Part of a small language model's weights: 537M tokens.
MLP neurons of a small language model. Each row is named by its layer, matrix (gate and up: input weights; down: output weights) and neuron, and shows model dimensions 0-191. Each number is 128 + 24 x the weight over its row's rms, rounded and kept within 0 to 255. Numbers have three digits each. A neuron's up and down rows have the sign that makes its largest values positive.
Before each neuron's rows, "fires after" lists the tokens most often just before its 100 highest values on Wikipedia text that the model never trained on; "fires before" lists the tokens most often just after its 100 highest values on Wikipedia text that the model never trained on.

fires after: ".", " l", "H", "ain", "s."
fires before: "e", " was", " d", " s", "t", " is"
L5.gate319:100171125115146151096132114156096110131124120130061117178128124131153126118108152111185141133111108113145107135151081130183089135132135131139122148165157115117119106143108139127134130134125142128106097113090186147121143133120098123064101103126099157169163148129143105127117101112125160101108101107100093157081157116189105128109105158118123081128117144107156158135148144142141140140093078206112092103074121138108131127166104129134167120158121142122126119129148130099149147116111124137093134117105114124107151127147092131117139128096141119133138135128092161112117122099123160165
L5.up319:098189133137143165138112132131134097095126120138083118150137150121124095136106135113182116135137103132140098135152083139167116127135148130139125126140174102119106123141092127140134140130129132166082101107098182138111134162107110148090114120116132155155155136147160119135115106100104159106116099110113120135099150135183089123127105181134135076111176120115154150153124128182138135139106078193102122076093087159110134141177102131147162108143092140112125092132155117104161140136096143114118149132113138132130114136111112139121104125087136133106099135135108161127149103080105147158
L5.down319:136108107098102108117172144132121135136106104136122179133153135105107147173152154139125101161126157147149122115147084138167098079182113118112106113108137143168146137130097095146140155125170127130106132167142114126107116082113120125108146124167129099131090111125176118126065077130139144151123169118112098133155122112103120113098129152129125119163148105120129102143136127151157119122107162122146136118105099114111108166109119121123127099084106169100137166180124107117116191108147097150126172128139108083151118124089081157156134095138146140118140120116128111135070118087131143120

fires after: "ot", "as", "ad", "e", "ic", "p"
fires before: "en", "all", "e", "s", "o"
L12.gate92:110125152114147132099092131123132103163134118113152118136127142093154143140136161113111103173163133139149104125124125142148140121119125119085149128133121145117157088122121086156112129136083131142149146103144139102175141128149154108126154119107113161109125179087158143124130105079178146127129124107167136134079163125124124105095135113178124127074073118103109142126140105105179140109134132141131137105129106136148111133109149113137126101113111177157093124095100159122130190132100155114161141096138154169106128150112096163148157124129060157118098130141136094082078122130126083129
L12.up92:110143162125133135093131183128073117148121085121168130117128121106140144080155114100164125110149109111184136114144135111114124138120113147134115127133139141105108073163112110131159143081135108094166127148106124089136162081158137119103106119102135148081101079106076107133080182109101178121137146121164131082145149112121123110107069148151114108144088136102159109109149109158162110127139133113132128135089140150121127132143132112118119144127125143147115117151121128117125099178135091138115137128147164102148150080119127159148113148145118143086141106116150148152136162160100120092
L12.down92:102109189118096109140103160091121168125138115114177120139125085110142099113109082157160114124130119132089144178104154172162141132094121156130166124132107129154120119122134114147136113142125142136093122137123139111129094144142144149125092135092162159106104160093131151119126099128130118093152129132072110105151107056139145098098147152123127155111117122088152153142123107122104124119102121134129140129104135165155136119146121112137165098092101112141105142146094132134166083125099100139136136159151118100126143154117078125111110141124136141161138105101152155076082135064111092161

fires after: " F", ".", "am", "en", "t", "m"
fires before: "ed", "en", "ar", ".", "a", "ic"
L13.gate72:102081151117134133090150150099119163119126103179127129095104137170138151130157117172059126116112123118130124126126094115131129126101106115165143148092126163143119122108131147129087138106149092180123134160104083119151138132102173092107098107134142084072125142116115124126123174152142144099142148134120081130111127117146109186109122115132120164120126120145128116131151150085134088141136156106153174121132128132123162129097112115133121118143070112081106092097098167089153129126160120104104127167136132161129121123121128162166121147126083124103143095145165107138120101127166111116
L13.up72:123059134199143104118130107130116096116135148132146144104128140154124152087125127106119117131122099106171152156108132138125101161090080138166135183149126140133091097073102138155166111090124116135140133115107114118112129167127147107096117112144137113128113132131124128147140149088171136122093149141092090135131147119148096178114144145142108125103118146112121106135154124081114122122117145135157147146173127180101135147150121148120141164128105126137101102160122156121134152127096129114134101170131176178144109152073106151148104172138122165134085098149120142145112120085100126157
L13.down72:159144148120122136118106157114128129169105148181123089101107143137122159098102100162133165150105119116137097157101136136159082119116089119128158156142143118151121156120069099134117130141107128132125111163128122101146129182138172094123117126138091112167098141124114136118138096156135125118144147120117132117151116145093087097095131123168083130164120115145128121154111165143080132110115178110143130135136113127173150151135151118138118127128116100158089077131130098116130104101125150144066093173114094159166113108139114137144182142173129125097127100161150133112105160092093113145

fires after: "u", "ar", " M", "em", "r", "o"
fires before: " 19", " 201", " 202", " 18", " 200", ","
L11.gate460:131133105107114090154142130095147137114098139132105140111143149073193166136148113148120097146086120127119127151107182127155123098121152158094128125142138167134141161148134120130128172118171153130103112113077133131157142125172098132155132124126158109100091147084144142149160097131109135161154140104134102104117125130096157139140134108135133170114194121142146139081148121162167127131156112104109146132144091136160152118129153146120113086138094125167141131124163130182125120109142143161160129163124175169119127142161112143131092152159138113122160137144153086163117139129107083143
L11.up460:169157082118119085150118145105111153100111149107086145113125139096180159164144128154137087153085120131111114165125165121150127087131117140111136120127134159167137132131142160144116168149144175134072166140133141116117135141169085122131142150143180095126135131123152129134123110094109135132166158120103126136133121148118134124128145105120101134100177094140165108066143123165137136107165092110131132120146103119187122136160133138157118077169126149167163122139131128160137133107129135153124135127122123153129176134161144131120110132163139063107151143136170096128133137129089092120
L11.down460:163155123155125132139113132106106116102122112097159150110119158130144162117121127117126148182110131095110151146148126139187132133135177179095162135118117140173133109113170122096070143119120149093120099104088091104069100152163091125143127129174139108136139113107127119119109105128137132114118178143121131156124104188089116124109105153123160136130140118133124134119143134164158117162167152112149139164087168111130099129127107143115155127140123131132103127144128099172120155077114107130127163117124098107145132103126108125159163117116127139133176104162125143201144130094137145089

fires after: " o", " s", " S", " A", " O"
fires before: "er", "l", "en", "le", "ing", "ri"
L7.gate328:102122130165114099168126132076149163148147134110121124099117151102128126108145150110133120130130148145079156145067123149131095121130157130165137161211089110085132144132101104101106105137144113129129152121101106107097145135159123150142145087096141134098084164106143106135106102106197134157084134149128146162110131164120132119136105091130121130138149141129094132144136099129129114138117170136111132120112162127093118085135136137121111111121126111115124079114126137146086177095132121151083114135158158130142138153126145149122124072170132151118116145170141111163151164141106161094
L7.up328:157157156109148134152158099127163148103121162123145113077128105110146123128154141142132143102158135162047112128105122108138131118131160110136123122123097140111133121132176125148119077158164119143095138151128136136128182129136108130118103110147105161129117127104087098118158117171082106128130083144149130116111161128079149089134140120159131145128131131134105122158150077057116127178074111156090133132124129133135167113145133148134162104107155161128151088134127141167106132153130110135088113100133106106132085136143106138140119160129134133065141102148140142141099140126123083097
L7.down328:130158090157114102113127142106145130131123086099161141116097124128133124136133142119130116089095123147118123117097101108166129170105136092135095050117102142179131146080144147157090097153138161125156120115114122112091105110134092167110134163103105144128106158126109138142143083162163100136132117126101141132117118128119100116119137122115090151148130132105094134123108084134115126150136130104122149154116168129118160118174111172141133144128168145084095094117143128088088135188127153156111152109157133137108168147115130164135117126129122121093143097094149095171108148089141184139

fires after: " I", " wh", ".", "H", "I"
fires before: " was", " is", " c", " re"
L10.gate406:117151146141144124100127098155151084197061151139114127138154115116141150160114125110129098110101115105159121086168140132122113117125128107106142159149124138128116145092108155152136124141107091109095108115135162117094114108111102145140114135125068103130116122148136106124097145159099114114154127106133130128144122142159118141134137132181154119098142130134109135144149119117117123138111135195100138120135133086106117123151105119126182098106116151088144114096091148121126128151159130114101087128137137070126114100086114113099042151146094167085153122154077137138143088148149123133
L10.up406:100175152113149131081111145133148052160090136130095140119146140094164107149135133101161092138105140113128143125172144107161120124131174098114109133129127116132138154105094122175086137120167148141114153176136134140115109132136072138112148126089109134105129119091125110128107143112110152110116162113121111084128125113136134101140116161199150111132168103147121101111117145121079116116100136135115128120139132128136141162165161115114160101141128178116150128123150122132088148096182122094093102160129150119166133105103135126143125148157106140116131135169136122104196096093116129132
L10.down406:155122129133147171117133144088116127160085133101154134132136158166135209129113104106141108149164159139162140127186122144146126118131146107121126119140134113144106160137117107176148173115164105162110148127090118150070138123152101142071090081101067102142142170135137149134152143118128135127168168094151120137167123120093128130106114135140150134146151139132153123134103088152150127133132099177106154117121134139155103109121155142157158143145124136098101112127150097111150134091110118099097144157114131094141060099121136105150111118134141118092129123118138110114115076128113116113

fires after: " o", " O", "O"
fires before: "en", "er", "n", "p", " the"
L6.gate357:155137111141128130137126138137168168125138157118146138108128155147144170108102121160117121149150127128113131121112128132077096133115165106153177076082116162134120118120070099098115102099146173161103111079139134141119130172168124101129144115133135126124166098125138115135096098126148124122111117128118120129121158130116110123115087126139185141149177148133082124132174076078064117131115100129135149111159133127105101164110093148161124112073136204092132084120151165136153123121125099125114127148130161146127135124129132119143127151140111109120109145128125177141131171115116134115
L6.up357:157134106143090107153127158153165188130150160121133129113130156159137164107098126133149117135144104146096126104131107093050127112131151106133172061095106155152134142132104134121127081126145177173086128085110119124104121159156110106118137102137103155120150113121147112153122099118154128125097111121118112113125171131116102120126103113152156123124149121120104162139161113107071108174126097128129129142153132103126126179148081175140110111086144154125140076099144148157135131131104098124116116103116175152135125137110128107151115125169116078146127130146119162163137144102130129126
L6.down357:098117117083130136111095157118138139136133094094210127156128133151153155152140113114174116126108097143127123117147091144100116133108144105117136057112114175141138115150169108118103121108122135098147128152160097134122136133134133184135120187106164163161154147118126150158131108171118105167111117129172107189132140118122146106155123119130136126131136128143083141093130125070124161138127111144164154110128168085124119122134147126112100127081118099116119141110122159086094136111137094145116147119123142112140106135154127139161126133135133128114137158058163119179097110134118119146

fires after: "ot", "t", "s", "k"
fires before: "all", "ar", "en", "and"
L11.gate170:108133113085118143141142144130102088118142099116131154130115133148156116122134126116145129142164143101112064091088088103102116110119094136165181151151121126132068120140105140143131125098163119140149115090133095115103123095171109130140132133149086179106122108122175175143156114132155135126151118130120085145166118142161125139110172111152114161134123113077151168122096127095127133136118140132114136103131141140132128162134149144154126119112120155178153120168148139113131129124123104139145088154151107093080115133108149128196141152117151135077126155160139082160112085148153120139
L11.up170:148096170169184093121141134107138139158133120114143106099087105142123128155159105094110141114124147130161163157120112145098125116144122139143129106094151118149125131177141108121120095156135078127098108149152139137135118098170185127113155102134093136108139142158075079115114147119103126117130149108141140128140118102091119129108143107144127114134098103136175111105112073137129109114115163141135115138101121142087135107160123152099094159114157098158140122135068140152121088141132098132122176108094088135134123123140106103121137163099073154129148132164088158129126147178148116166
L11.down170:121129184077110149131113107104120123142111143113153125122130157101111174108140150163148108151159084130142149135145133106144108167146163135160095061132111153141135155128123096134069138121088153128129152119138147127120161147128101126121153100172142160112160149124141174095170126165133121133154115133102101138151118128183110118100089134092149120131152119112133154072129150141129142111105121112136110129086129142171122105153130135166151140117100119133122140135208102062125138134110123158113120120156125104135153125083155174140113113106159148110155105139139123175125140137119115136

fires after: " m", " M", "r"
fires before: "ic", "ter", "s", "e", "her"
L8.gate112:126130141129117136108151117123116133111116189118121128139106147122124145125118147151114131134086149109116130143121152127124124128105146119115116146149110089145119167081105115122095137121143100118139126109097116146130131128167108129105173125145144158143111160158166117125121162154117098126105112143178127132109131157102063152123159124126112121085108134142121062108105137166112113136101059135126154084122083152154187117131174095137135064161148099125100120165162126134169138122146088120098182113131164158074114135131102148149153112114134132111142115117126156126147122157122098186
L8.up112:110112121153120145084146103129123095165103115094140098151092135106109124097097133133100092120085140125092151134132172117151113114146151111125143130113114146128130140123129115110157159152153096092082147136128080153107155167087139130116125197113131160110135096170113130117143131137102115156136091160112107131113151139076082111152121145117157152194095166133195151080099142130127116106090129092138122120126170129112139114158169128096179155114144135160125104141118106137118141109152106109140150128133137172115143117137112125098156103113129113100120120130125137094139155148112162093
L8.down112:117133108133096115146129118150145163115171134140127110136123195119157126156129119134103129115143119134135116130145144115132118103141142145118118114115127143118138121115066143147086134101122143168124136127134090113122160144121184071131098129172165114126142129160181163119128190113117102140132154121128098144135126129087108118084100154113128128121120137136105079102120151173162120138177152143108114110104111114156130142089074154149089112171148147113122150114159183153125111115127111115135148130099121148090139107139110051151156153153114106146132110100119119147156117099158113072

fires after: " m", " M", "r", " W", " the", " in"
fires before: "ic", "e", "ent", "B", "p"
L5.gate338:055125142143127095136139124135104157169124125139144089143149162103137066110112177158136114103128092102106171134135150139117075139119133164135103158142103107144124173132095130145114133132130135081093153127130136102104150134123138144162119121113171104130082156120152150132105161138109116131129112130163137101159109111135066094121169105174133135099144099106127114124132145100115145132082140083182069125135120162147135156131130130146135151142120135165080134151123137112126137128157131115090125154097088174117132180136167129123133128106132127141104110095099109139103127142148149122
L5.up338:083141125136127073103113143113101135110119136118151129154116176120123079092118162154165118124141084128094184145120152130120103148144148163137062155151101144136146183159080152156118166140138138088131133122099118131097148133100133135127132135106187092143095146116135125113128142112115080138134123129157125108141104119096107127130162105176107117133105119104126108130108178079089132087107117091165050135131122151143122134160142133163174127145101126155108121145132148091117135145128132119110122144126088156125134163138158115123115113110151133135134123131103098142093158155131125130
L5.down338:092120122127126123106132113120092152122153113113149108154143156075175148159138107138209104153111137131149113138132152158126133093147144108142165091144099124140129089083179109152117106121121100115155126127164140106086135098108137139119103120131113104103153127109130102125075159106125114173140132175096113127178134116159116093118134122108138112052133096129155147111141084137108129177145133154101133118127115149124160111121099112076144166140154122141138112151079139155154089133113106122163139098138144086154125135123151130136141099120117129122171113120142186137122139120128158138